Part of a small language model's weights: vocabulary 1342, LayerNorm before each block.
MLP neurons of a small language model. Each row is named by its layer, matrix (up: input weights; down: output weights) and neuron, and shows model dimensions 32-159. Each number is 128 + 32 x the weight over its row's rms, rounded and kept within 0 to 255. Numbers have three digits each.
A block is one neuron, or neurons of one layer that tend to fire together. After each block is what it responds to, as a language model described it from the Wikipedia text at the highest values.

L4.up286:141051175095136153088131138071111142115108154114087134130080134128162091148110099118118078106158092180160125184125125155101104094155174119163165085129095157109239075099152118151061141145146172124138135212088137167118103115188150088082171129093169156130115097176111124162139164120168130116151066138162159176088082099120160150083144154103114159091121090105133118132101127160193115105084
L4.down286:086180149075155125140190187087113119156128102125084090115158057097144171178106214144137113100084125154117119144151125140092130126111119117126165102080111178094058130090100173121184130136154142167137076124078119167137159170074163115147156093080099152096148189159130154119107071158141131154153144155128138103156170081107173082130099117123151103155203122081122068117146106185116148119060
L4.up384:159138197097109110105168097181140172128115129173181118117176129137133103108178100121150171125177108133096066178115080094085130042091094154193137158108134125156119100113121116162172130101159098149148104183119154134169137124126074116119120138166099143121115127107142133153120146119126119184196094122128163103078137169129100161110108104106087106122153099075127125096106098110150176151142
L4.down384:160108099127157133124102171104131133143142148168101127128058110095096153167101144139164143072154127157160172116156146117107147141159113111117112072205141081133145108131115193120091191103077063046130148170097151132139109150131093110124170132083164153127155112117077141136101183135174110176118147131216122103154169134124123094063099094111126136094069094152165168160143160141145152105059
L4.up640:144150150088139140069202129155181134118099177119168122145121100089108114133094110158148176075111169081103121088094146192191100131098152132166106160150066135114146100108084109084074099131129106112205160172130090101122069148131076160080087107133106092169170095115180115175085128115105154186140163131140139058121141119156106148142128152154123122090088079118128117121134123164122102174111
L4.down640:067161105143133133103102115136114117226103050167126080141142144163139110121131153120059146135093097126106119139130080152185151114114103154128191070109126101144092152076100107130116094120141114078090160131165087153115160192144131145119121169116115160152050132160109105121112113183107116179136112088149115165112135153118151143138152141057092195141119110120096151149115175139150127225146
L4.up755:135125159149093124114158163116136175123068090115095105151074162116129114135164138105157069121214114126189117102081120140110101082146143123107188102149102153138117120089129158131084122160088177117168152114170096150140172119170056105116162134082075149141156135132163140083176129141156139201189132138133121081149134114142162113149140055140079147087087055133082150161130127127155129155091
L4.down755:185121159029114143131133086108169119128139072125179115091145098131098131092134126137168111115119088061116133176122135084166157124120109078107166101112184178166050108125099125086105155146149089170161108180144153133083204175134158156105167091148122164120152104190124164159155087102114140126128138129159128156096149105103155084174120150118111080112158101148137110129173147109179179122063
Responds to: Final word pieces that complete a verb or word split into tokens, especially the "ed" of remained, plus appeared, consists, Delhi, Professional.

L10.up228:091146156138141092187112164112116159149102087086129167162123146111208079152152125122056157140085116063116150159132136102114148085137145130146130124088140141108192196137141099139103135178080081131169129123105132125200152183160140142129049141183092124125089172107151111132109086158130103160109127106165165110078147166166200136112057148109115172094143148091158115053149088145186140161115
L10.down228:126099077105151157179118133154126112128201154095171131171077186119155158101152084187114079144146106147117119140153109098132120146114104114110111160123149144143137117128078099150110150101162103113139188138145157185107082082138147126145148041112144122083130109110116086130125154136131154160169060076105139165108146142135155138170147134090197125070159157042090080142129134187126140123112
Responds to: Final word-piece of a split verb, mostly -ed or -ing, just before its preposition, as in worked as, served on, debuted on.

L3.up155:121118104124158195135183107151140093110113132084124140147107161134125116047097159094155123147196094115132128112162104172175146121189104197155166124123114134127076149119179071173091099089176091144168105128123097120095116078168079128115138089144193116099092149131118158089129142116140111164133158142114153064104130130137112139174163136126137187063162089100161074175150072175194115170145
L3.down155:117159058105152103092199125128120146144063167151150102175144101093126091136134163110144120085163115100186138115112104148153125061156139174139140134120153150138176090119113119134083185127142112125140154191052141188090136136106118158177087081125095110114147082120171146138075122155127145162099123157152124139090148138137141076147170128100140160118136197047135128074087109100136159135106
L3.up479:110126181148139148149185147111195109187134148099123100143136141138188189087129138127184160111135056113137136124053100124109147143105120128142129149079103078126088127129153115141128149161119131089204144086162028125105089171115067096163137094161131088135098132082118108107119112142176094123059167119104122131092090142118099136136181137171112113159097098100157109131185124096129111174143
L3.down479:187101090127108152118168101141104122143110124132106142092148134106093064127121095101105107154137144131179122147118158061117083090125192175106080111107087168099107046154149119054146142131181104133119101156141164172181192173131172124118161141118060133160119115184137113190080139122123148181204127081159169104122133114125147104135120115110197147088162142097142088163112144128145110131075
L3.up623:130109098114136128165165118100123165136152112081013164151127155110156135090095131116122161130084126154133147133187176207169136105123137151194102084143129143090158122133175110130079131065137171129103112150078095157119105108160136114172083121151192101119113083128056144191142157120109134139085204147167142162138115116149136139074147135195149148186074125160139107153148058114108160126161
L3.down623:079164145119180130149140166072115151176144086146109118135128132190088154153148089177163142073155127111128123134164159107151118114161197097163090127108155085106107150169096071142153129117118076136129105158161128132190139134109156129184103100129085084114198104122129152108077071158124132100118116155081158148080147125171134087132214077096092106101080076046082064102177128127097168104123
L3.up747:129115124159124153126127125094108114167155172119073112141103118101179170081134091123143144152150112002150152186109080178176130125124114122162099133189100153101163102134166144116139143112115130151151119209171183090149129076127090177156122102160121131094114146074176082114102118116085060196087115121112144118115068119107091149161152107145113136153177164070134180152173143179105164175170
L3.down747:131114073092131165100173098070141092102078107150167100136128140138110137135108117112131069126121172192143124095115085106081151077157165179119158099143104117151106074127116160193151091131181096134131106133091107108082177135177121150171097120122152154186110091165162156123114118168175190104233110096150150160068125166180168117139108143113173154126090080105126099131147121148122125129122
Responds to: Word-final or middle pieces that finish a split word, mostly verb endings like remain-ed, att-ach-ed, studi-ed, plus noun pieces like comm-and-ant, Cl-ass-ic.

L10.up285:103145200116135088132140152168147145092120144135142145143103134130085091139132131187079079137106078199166156113092153124104103105152092112112121126167140145099165084126148129089066111108131132116141142096151103031174104116139157074137152171079092109128162063133100153144148167158143145127136123143117111168132085115027090146119109126125130082177124156099041161127119124149160092073179
L10.down285:126130165069143074090120115120126156119100111103112135203112146112148141074170191086152031119098118207137135110165132086118142134163180132125164126130174144145151102127068139100125090144071160119156168163170104149195163144150058132085078172095118066120163108119150116131165168181109124111175199133127151181158097102079119133100158137129084112164092116121109099084110120105119089092098
Responds to: Word-piece tokens ending in r, mostly word-initial consonant+r clusters like Gr, Tr, Br, gr, or a bare r, before a vowel, as in Gravina, Travis, role.

L4.up217:151152126209109136138119147129159099071119055136120117155073188123108131141140141145134073086142149123148114132140109108133176064164105203174142087141111113095136138138097090118116134128108071129145166212154143150156118135134152123120157131081166092127196037098117116147099149119113145104055095205142082172111121118105114116114152148104120105110112124176165147096174098125107158103115
L4.down217:131152054125111082108160155120122157137123136216146113164187148085144050107144196157125082109111132107147114140090155095141185124116131099051058158123112091159089125068126133151092100150117132095116132108087125154127110091225120091106096192119143114085146161129118098163159178184139179127086133135094126125183150124104138154143074096121125135107094082122141147096119149118086176111113
L4.up454:154196138203068158131096135112110101101111108131165121138080119152145109161100106151140128122121119132171167111176116167194145118161099204096199143126145139169146086049122084190135067110130116136146165163120096095209071153067159136169141130103157102131190077094140113134117108155087106081150154130157133135109147097102143171105120107148146112127165153118134164065078126144076151154114
L4.down454:110139096102154148137149141051108125214126140178149110145118151084136100104099172130162138121146084218075087148120159148139163138118138074123088152183133066150182160101133180121127106150119175094130155124131083114148091130108131057061073111125132115089088119163137182143098136172121147166046132146100090142133145157106169143117170104139146097083138176123126086177127150108118147090100
L4.up668:101160165164131116175107129158121104153089160146102108127075135105107150165036108149065020180092084180121196089161150122128163146124121114128105059163174126136149134133095148115140108117128094096121133139081130122168126092188159053101112114096184100122140106047152090141142145136113093119155176101123146117182112165129104147149123069098150116195140167160136129099144142162091097096136
L4.down668:126087143112134147116117126137128128118109138218130122130143160096146133086200165100146098056202120144079149083067213160149121177136160140128143134162163102153137192132102128123135113071100154129110146185089113124104098128159148063124099124086167097087106091125132119104117132177046141105190151139104137141135142134103100123104162140172116113139149161078092163130069073135118089194090
L4.up673:131142129126143107142089151125106188118130066138120178212074122158110120067139107090205132145194124088128112088132175137170106099121140166082205121112143069160134144067134114144188107148137146135132093094087055131114137135071177082175169147092131121115113097078096120113137093128137147140123128123112117130214173143097102153097094125116138103131207098094149123106110143181126125171145
L4.down673:085133141116090144108095140124142134194149120130131095124142145113098161155080128082118102114122144159121162207135143115124172163128122139112090126179102117140181139094118089185105118099148126129103147198169153142255129109176115159125109126121143096136149157132120138064124191123072133165111104127141096160159098109092168082161138142142120142090129129110154031166108076129182110088161
Responds to: First subword piece of a word split into parts, mostly capitalized surnames (Fr-ench, Br-adley, Dr-ummond, G-ibb), plus "ard" in ward or gardens.

L3.up207:080144124129153170149143109079089161143061158110067120111118130144076113123089085155133167147099116167175172085150133139180173133090083161103118129143126103112096107103174114126126085066132122104125154097195189132122110063113131130135132106066166074111175133169143123200161182157118080133107103085131145155160135116109103107142142088109150095122098068173122151149112146107171057087167
L3.down207:094158059149150196057144123140084157136164110123100165058093085123143140102129167133181134140165153118142143119154144153123157129135089129115077132127126166145097132099148061104114133091108132131171106149102117125112137091056167146158148179150135137143199088154133132126044117130157125139110157083119089109123152117120090127118153090157129172158137121147199106107112065140163123108051
L3.up310:136118136142079193132177097098129114118130107115143150162147110092128069159134083148105070071079144115152191136107149153129145111098139132152147126153165141117106088139195098156144037077102135148171113116129128075148082071161190118118146102107170166128109152166158172123069114139119177105099110125127171138177052128108134096131120191147157098097145128119109085149171120149158160100080
L3.down310:155138144125129177126152088090083148162092136107095099136096195113059121109152162145156124111091117092178155138033164145166109186143078154159111184121129185145154115189059061147130135130094145134102131100154158148136113122103161122159081126143201103086121097152116112153130109179096166122108159159142115130132109112057105093122107106022143129122096135081123101099116149126118155115078
L3.up628:124136143186144149111117135049084141159077097083109103143112125133131115120160185094121066104129120101112142169122132184102057132144078122084120115139108214158134138130136144142192117082128145092103139130082170083137143112145114115138165111168167129120081163125140203116161085157147136143160106143112140090112158157112148159129111068097150092100172138150105101177132080144124112040143
L3.down628:127146143121113068070133089147149106196152101097084102110095163100162112127116111084142180078101113137154168147119139102181057108164119160133127184126082164114104112140117105108176171108104117096156188131121120109161116074134161164107135166152136136075097124117097078094085161124073129150159113128118134127175139105150158099145176191089155130114115156092169195096122117178158106131141
L3.up764:142108137129129101144136173080152104168097141109134125132102069099090125145128170164213109056080128146148204138131182140123154138119116160100125177151118189132118102121143102147128141060103166105125094108141101139150133088108179152028091044056184087123201112154149124170116107126125102114141121131099190148142160135086119076108182092150098109116149127192150135112146092118103118149148
L3.down764:101118144087153133095160168122120185127090134089154111139175100145164084087139187075108100128113150123178103163131126143172145180089062143098130180132133175154117153130072071085132154148113120107188146173100136125139125088123167153125126111194182096130134119112163101153097097159123144099122129193114093116121112113114070137111151119136144119111173117160137097031133062112103134151083
Responds to: Opening fragments of words split into pieces, such as pr-, con-, ass-, Fr- (promoted, associate, Conservative, French), often after "was" or "the".